Weights of a small transformer language model.
Architecture: RMSNorm before each block, untied embeddings.
Training: a variant of Adam for these matrices, 149M tokens, 4542 steps.
MLP neurons of a small language model. Each row is named by its layer, matrix (up: input weights; down: output weights) and neuron, and shows model dimensions 32-127. Each number is 50 + 15 x the weight over its row's rms, rounded and kept within 0 to 99.
Before each neuron's rows, "fires in" lists the words (lower case) most often at its 100 highest values on Wikipedia text that the model never trained on.

fires in: "its", "a", "been", "the", "to", "their"
L4.up20:62 63 60 58 64 83 60 61 34 49 17 65 58 36 71 40 41 44 30 48 37 47 58 36 42 31 37 50 86 72 34 71 47 64 30 80 39 51 40 37 42 73 72 55 33 58 57 44 60 56 54 50 56 58 36 65 77 60 66 45 61 46 36 14 56 26 66 52 49 69 52 14 70 42 27 28 55 73 68 56 42 20 68 53 50 36 62 48 41 57 45 53 55 36 50 43
L4.down20:20 28 48 61 18 40 32 28 61 55 53 43 26 21 52 49 69 54 39 26 54 77 52 80 70 29 42 33 61 38 55 36 33 35 45 49 58 63 53 55 67 26 14 49 76 53 46 37 42 21 44 59 26 40 49 35 13 55 45 34 75 68 45 51 47 70 80 56 57 21 33 43 50 55 70 43 49 35 51 64 44 40 53 64 35 57 47 61 50 27 18 54 50 63 45 63

fires in: "an", "any", "another"
L6.up124:47 54 41 35 47 52 58 67 47 37 38 61 68 43 56 60 52 30 47 18 35 53 65 40 52 67 55 38 48 79 50 34 62 57 71 45 28 64 30 16 23 51 62 60 34 76 53 72 80 43 43 58 47 64 68 70 50 57 35 74 61 40 48 44 54 51 44 42 64 62 43 36 46 41 35 21 73 32 48 52 60 22 49 53 24 55 60 22 47 79 55 40 73 25 71 51
L6.down124:41 27 52 31 23 64 52 56 51 53 81 40 64 28 43 47 56 28 49 66 46 25 51 42 77 66 53 38 32 29 66 60 52 72 71 57 53 57 35 69 67 39 41 65 65 28 40 64 76 58 33 61 47 76 70 59 34 58 72 47 35 65 54 62 69 66 49 64 72 32 56 66 38 31 41 61 39 24 50 56 59 21 70 51 60 46 48 26 53 34 30 39 48 66 77 56

fires in: "now", "as", "grand", "candidate", "previously", "previous"
L6.up520:41 60 53 47 55 58 47 85 40 46 38 44 32 56 70 56 53 21 45 51 73 54 37 62 57 45 44 15 40 58 53 34 62 47 64 58 39 53 29 55 78 34 83 40 58 82 50 45 67 62 45 30 43 56 59 42 49 28 54 76 65 33 62 17 44 73 41 67 55 54 54 56 59 42 42 78 53 39 29 72 49 56 60 60 63 65 55 54 38 34 52 61 71 51 41 42
L6.down520:47 29 55 76 56 47 33 31 44 58 25 40 45 20 24 50 61 53 81 42 74 49 70 65 46 53 70 66 40 49 33 43 42 57 62 50 79 59 14 34 57 58 49 60 08 34 68 60 59 64 66 35 54 58 47 39 57 49 63 43 32 61 32 71 67 70 42 43 52 39 85 43 62 46 46 19 66 25 41 35 18 45 20 57 35 73 37 43 41 43 43 44 34 55 40 50

fires in: "the", "a"
L4.up346:64 72 37 35 31 44 75 48 29 66 59 57 67 53 66 52 65 56 25 33 59 42 38 56 28 57 41 42 91 32 38 35 43 39 61 61 27 19 48 48 52 49 41 69 57 51 51 50 64 51 43 47 56 36 92 69 37 68 61 47 66 51 46 61 41 68 64 54 34 16 42 57 55 52 57 52 58 64 49 37 49 19 67 53 50 52 51 64 59 63 41 80 65 40 84 59
L4.down346:39 72 56 56 59 49 57 40 67 67 57 60 75 65 46 63 31 45 46 57 35 79 53 49 30 60 65 57 40 47 63 62 23 31 62 25 67 77 35 85 36 65 78 61 65 74 45 72 43 55 24 70 52 36 42 52 55 19 27 44 28 31 43 40 36 64 97 50 57 60 45 71 45 55 26 42 40 41 18 35 50 54 58 40 53 55 52 41 59 43 49 38 26 59 21 34

fires in: "born", "as", "moved", "became", "written"
L4.up29:31 30 52 22 67 25 61 44 50 63 64 69 56 34 67 20 35 44 42 26 83 57 65 70 34 11 46 39 49 47 43 71 54 52 47 70 35 65 52 46 60 43 46 68 17 72 54 41 41 39 37 70 83 33 69 58 60 60 51 79 58 59 52 66 63 65 59 48 25 49 61 28 56 47 41 54 77 48 49 55 64 50 35 38 66 51 44 43 19 50 38 49 81 39 55 31
L4.down29:97 59 66 46 64 52 60 74 59 38 73 47 49 44 50 31 40 54 47 38 31 56 49 48 61 65 65 48 61 41 57 60 33 47 44 52 37 63 49 61 81 55 56 41 48 48 59 42 51 40 49 38 53 75 42 53 25 51 49 33 62 39 39 34 33 34 29 53 60 67 57 75 65 57 31 24 73 47 49 62 39 23 39 73 48 46 90 68 47 61 55 37 44 39 36 67

fires in: "he", "she", "it"
L4.up680:31 45 38 43 54 50 47 62 43 48 56 54 47 48 53 62 39 48 28 45 42 50 41 67 66 41 57 18 60 53 67 34 55 55 47 53 77 44 29 45 58 45 51 63 57 41 55 59 50 54 37 51 21 66 76 38 37 48 79 78 46 41 55 48 23 23 56 46 63 59 63 49 92 26 40 50 52 37 37 69 76 06 43 46 33 35 57 29 37 59 73 80 58 49 52 32
L4.down680:37 38 48 86 41 62 53 59 33 57 70 00 39 47 61 43 52 30 36 56 66 52 66 35 39 54 45 71 75 64 17 61 42 41 34 93 62 68 57 44 40 52 40 53 40 66 53 54 64 45 59 73 45 90 62 49 44 45 40 55 53 43 31 68 57 34 77 26 56 40 62 43 54 56 42 45 49 62 55 44 41 47 44 58 34 47 61 46 68 28 41 46 52 52 34 45

fires in: "as", "called", "movie"
L4.up209:54 57 45 36 69 25 53 71 26 63 70 45 48 50 51 28 81 48 47 36 52 49 36 50 39 61 33 45 48 41 46 38 57 55 89 43 27 75 26 44 75 70 47 45 15 60 62 36 62 48 44 72 69 36 69 89 48 34 47 48 59 36 45 60 37 56 62 67 37 66 60 63 50 53 43 82 74 60 70 60 28 43 56 66 41 68 46 46 44 56 33 35 36 38 61 36
L4.down209:62 44 74 62 70 31 53 34 56 33 64 45 58 41 53 40 25 47 46 55 69 58 42 99 53 41 48 46 35 70 57 66 29 40 27 38 57 74 48 38 59 45 61 45 58 46 33 52 59 81 60 28 48 48 67 56 47 33 41 53 52 34 62 48 67 60 80 90 41 65 51 44 44 70 68 26 74 22 55 54 51 50 34 63 38 36 45 70 30 72 45 77 29 62 40 70

fires in: "only", "around", "early", "london", "queen", "than"
L6.up734:50 50 57 42 29 36 63 53 28 47 46 49 60 54 78 31 63 35 63 81 56 56 43 59 40 42 78 41 58 66 58 46 53 68 58 53 35 60 54 60 24 65 53 34 51 53 62 58 78 55 55 75 56 41 57 53 51 78 54 59 57 47 53 38 32 39 63 93 67 52 61 45 35 55 74 49 79 57 41 49 54 18 41 54 24 33 55 40 49 40 62 55 64 41 45 78
L6.down734:58 59 45 63 60 36 55 26 72 39 45 53 38 62 56 45 41 47 49 50 51 42 28 50 61 40 57 54 45 46 60 59 44 54 50 53 58 46 49 52 64 71 69 74 42 57 65 36 70 54 41 37 70 62 54 64 85 56 29 32 40 67 58 59 14 20 40 49 42 51 54 68 60 34 42 73 33 78 61 14 23 40 57 25 78 51 56 38 37 60 66 55 61 82 48 42

fires in: "as", "stone", "lone", "division", "in"
L4.up146:64 65 32 48 45 55 49 68 52 47 69 33 76 46 49 59 47 55 59 29 90 35 41 72 16 66 47 53 65 45 46 49 86 62 48 64 24 37 58 25 32 66 48 30 54 51 52 07 51 48 29 44 54 38 43 81 34 61 52 68 59 57 28 57 35 73 41 54 47 23 43 56 53 64 49 41 71 53 22 56 41 47 66 36 44 60 49 61 24 53 44 49 31 41 76 37
L4.down146:22 41 70 61 46 36 65 52 72 58 32 75 62 38 25 52 58 35 49 83 41 84 37 33 82 51 38 49 29 58 68 82 29 64 46 28 58 46 17 44 69 82 51 62 56 40 59 53 58 54 71 55 56 35 27 55 43 46 20 41 52 38 67 52 44 51 74 58 52 42 48 29 59 45 45 44 48 72 34 31 69 51 33 41 41 28 73 35 56 67 40 50 35 47 62 56

fires in: "the", "of", "old", "split", "oak"
L4.up539:66 68 59 70 57 58 69 82 44 37 63 49 52 42 55 28 63 59 52 59 57 33 55 48 50 56 54 32 58 58 21 17 66 42 44 60 46 67 31 45 38 46 52 65 40 55 75 58 69 44 51 55 53 39 74 59 69 55 46 60 36 36 34 34 31 63 48 44 23 40 54 29 46 33 68 81 53 56 60 71 36 20 29 56 33 51 44 49 46 76 30 59 32 19 37 28
L4.down539:30 47 53 39 52 42 47 45 46 06 51 65 27 23 50 74 51 31 48 20 35 65 38 75 45 64 52 57 36 66 59 65 42 59 67 53 57 77 65 71 53 60 53 59 50 22 50 29 33 52 40 63 30 34 36 48 44 50 63 38 56 45 64 53 57 47 74 35 43 92 45 55 52 50 41 62 46 52 28 36 59 49 31 38 40 46 35 38 57 41 46 48 45 49 42 58

fires in: "he", "it", "won"
L2.up167:53 59 50 53 74 62 57 48 36 67 44 64 45 57 41 50 35 32 32 48 55 63 63 47 19 28 63 43 57 54 35 61 41 58 46 50 51 75 28 50 43 51 57 89 35 72 37 57 66 39 49 47 58 73 71 42 35 45 73 69 55 72 71 42 34 39 50 48 54 44 52 32 58 75 38 28 66 29 69 42 55 16 64 27 56 79 69 52 48 38 55 77 58 50 52 50
L2.down167:18 70 62 52 63 35 69 53 29 45 66 17 41 51 43 55 63 76 59 42 72 49 43 36 44 36 40 50 66 33 59 52 44 27 37 37 30 47 57 39 40 30 26 39 42 42 72 41 36 22 39 42 34 77 65 42 59 38 65 31 46 39 51 69 53 53 69 57 52 27 54 42 35 72 24 53 51 51 45 65 54 34 36 63 27 53 25 67 78 45 31 38 61 44 42 42

fires in: "he", "was"
L2.up607:39 33 66 58 50 45 64 52 55 80 33 76 62 49 78 42 41 49 30 48 79 82 63 76 44 23 57 20 74 41 45 54 43 44 34 68 55 59 33 47 48 57 51 75 20 79 68 66 60 48 34 45 49 53 56 57 59 42 63 87 60 59 66 46 34 36 68 54 31 69 47 47 71 59 40 51 46 39 66 54 66 26 41 33 31 69 54 24 47 48 77 74 59 46 45 64
L2.down607:31 70 70 42 41 75 33 50 58 48 76 35 74 59 59 74 66 34 46 31 63 42 22 42 53 45 57 47 26 43 50 73 54 40 56 68 71 64 57 59 58 41 14 57 60 44 57 21 47 67 62 56 56 50 54 49 46 78 37 31 43 47 23 53 70 37 38 55 64 40 52 40 42 53 52 35 58 46 29 52 32 42 61 53 56 53 52 56 94 32 56 39 42 54 39 33

fires in: "announced", "moved", "movie", "made", "also", "votes"
L2.up184:47 61 50 65 50 46 51 60 24 68 53 45 75 60 54 46 59 51 25 38 82 62 73 75 57 23 66 31 46 53 50 56 92 54 62 57 52 70 48 23 68 61 73 66 36 69 64 32 77 33 39 47 47 46 89 56 54 39 53 52 52 75 43 46 39 53 33 51 19 58 68 36 65 61 49 23 44 38 47 52 48 28 60 35 46 79 55 12 48 57 41 66 43 51 62 59
L2.down184:69 50 40 42 74 54 26 40 63 72 77 43 70 41 46 50 43 68 46 43 34 62 24 38 63 31 63 45 59 43 64 24 63 43 10 80 58 39 68 30 53 43 42 56 84 34 31 62 38 61 50 20 87 53 41 59 51 67 57 62 42 51 22 37 50 28 54 49 64 25 53 50 66 43 34 41 42 51 68 51 68 39 65 59 81 67 49 41 67 74 65 60 24 66 57 54

fires in: "of", "institute", "mary", "institution", "great"
L4.up160:29 59 59 46 51 22 36 43 27 63 29 75 61 46 54 39 55 27 51 68 64 74 34 64 55 44 82 41 45 44 85 41 72 53 67 25 47 56 60 42 45 51 47 65 39 77 67 63 58 50 29 60 21 64 59 47 43 68 47 58 52 56 53 53 18 46 59 49 49 65 66 39 69 44 69 79 52 53 35 48 50 28 52 45 47 19 47 61 33 50 68 73 66 50 32 66
L4.down160:71 54 32 65 58 60 52 41 31 44 50 41 43 45 46 57 48 74 61 76 55 70 11 20 60 21 49 43 72 54 69 41 67 64 51 48 56 34 59 41 53 51 55 61 31 43 59 57 34 48 83 60 61 32 36 33 18 61 13 57 41 36 38 42 62 44 58 28 30 53 44 63 48 61 50 48 25 67 69 41 45 36 45 35 30 63 71 71 54 48 33 37 54 63 75 66

fires in: "was", "the", "born", "is", "been"
L6.up278:59 50 71 31 82 41 39 63 39 79 50 34 35 51 84 71 09 67 45 55 63 63 52 38 62 56 67 36 69 51 72 39 64 45 33 62 57 73 62 50 15 54 49 66 45 78 77 56 54 49 24 72 68 57 42 54 32 59 52 44 36 52 38 59 38 53 61 67 68 52 38 50 65 20 65 72 66 71 49 48 44 35 45 59 30 55 42 28 24 38 42 73 74 58 41 21
L6.down278:46 50 56 57 38 55 62 70 59 26 38 63 51 33 49 52 83 49 49 53 39 54 59 67 43 42 72 34 51 45 62 47 55 47 61 39 54 33 53 00 62 63 59 18 61 55 42 62 44 48 67 44 54 41 40 47 45 28 43 80 37 30 61 39 44 54 92 40 66 20 31 46 51 52 39 31 51 76 68 51 27 20 40 26 44 57 60 43 46 59 37 32 44 53 88 51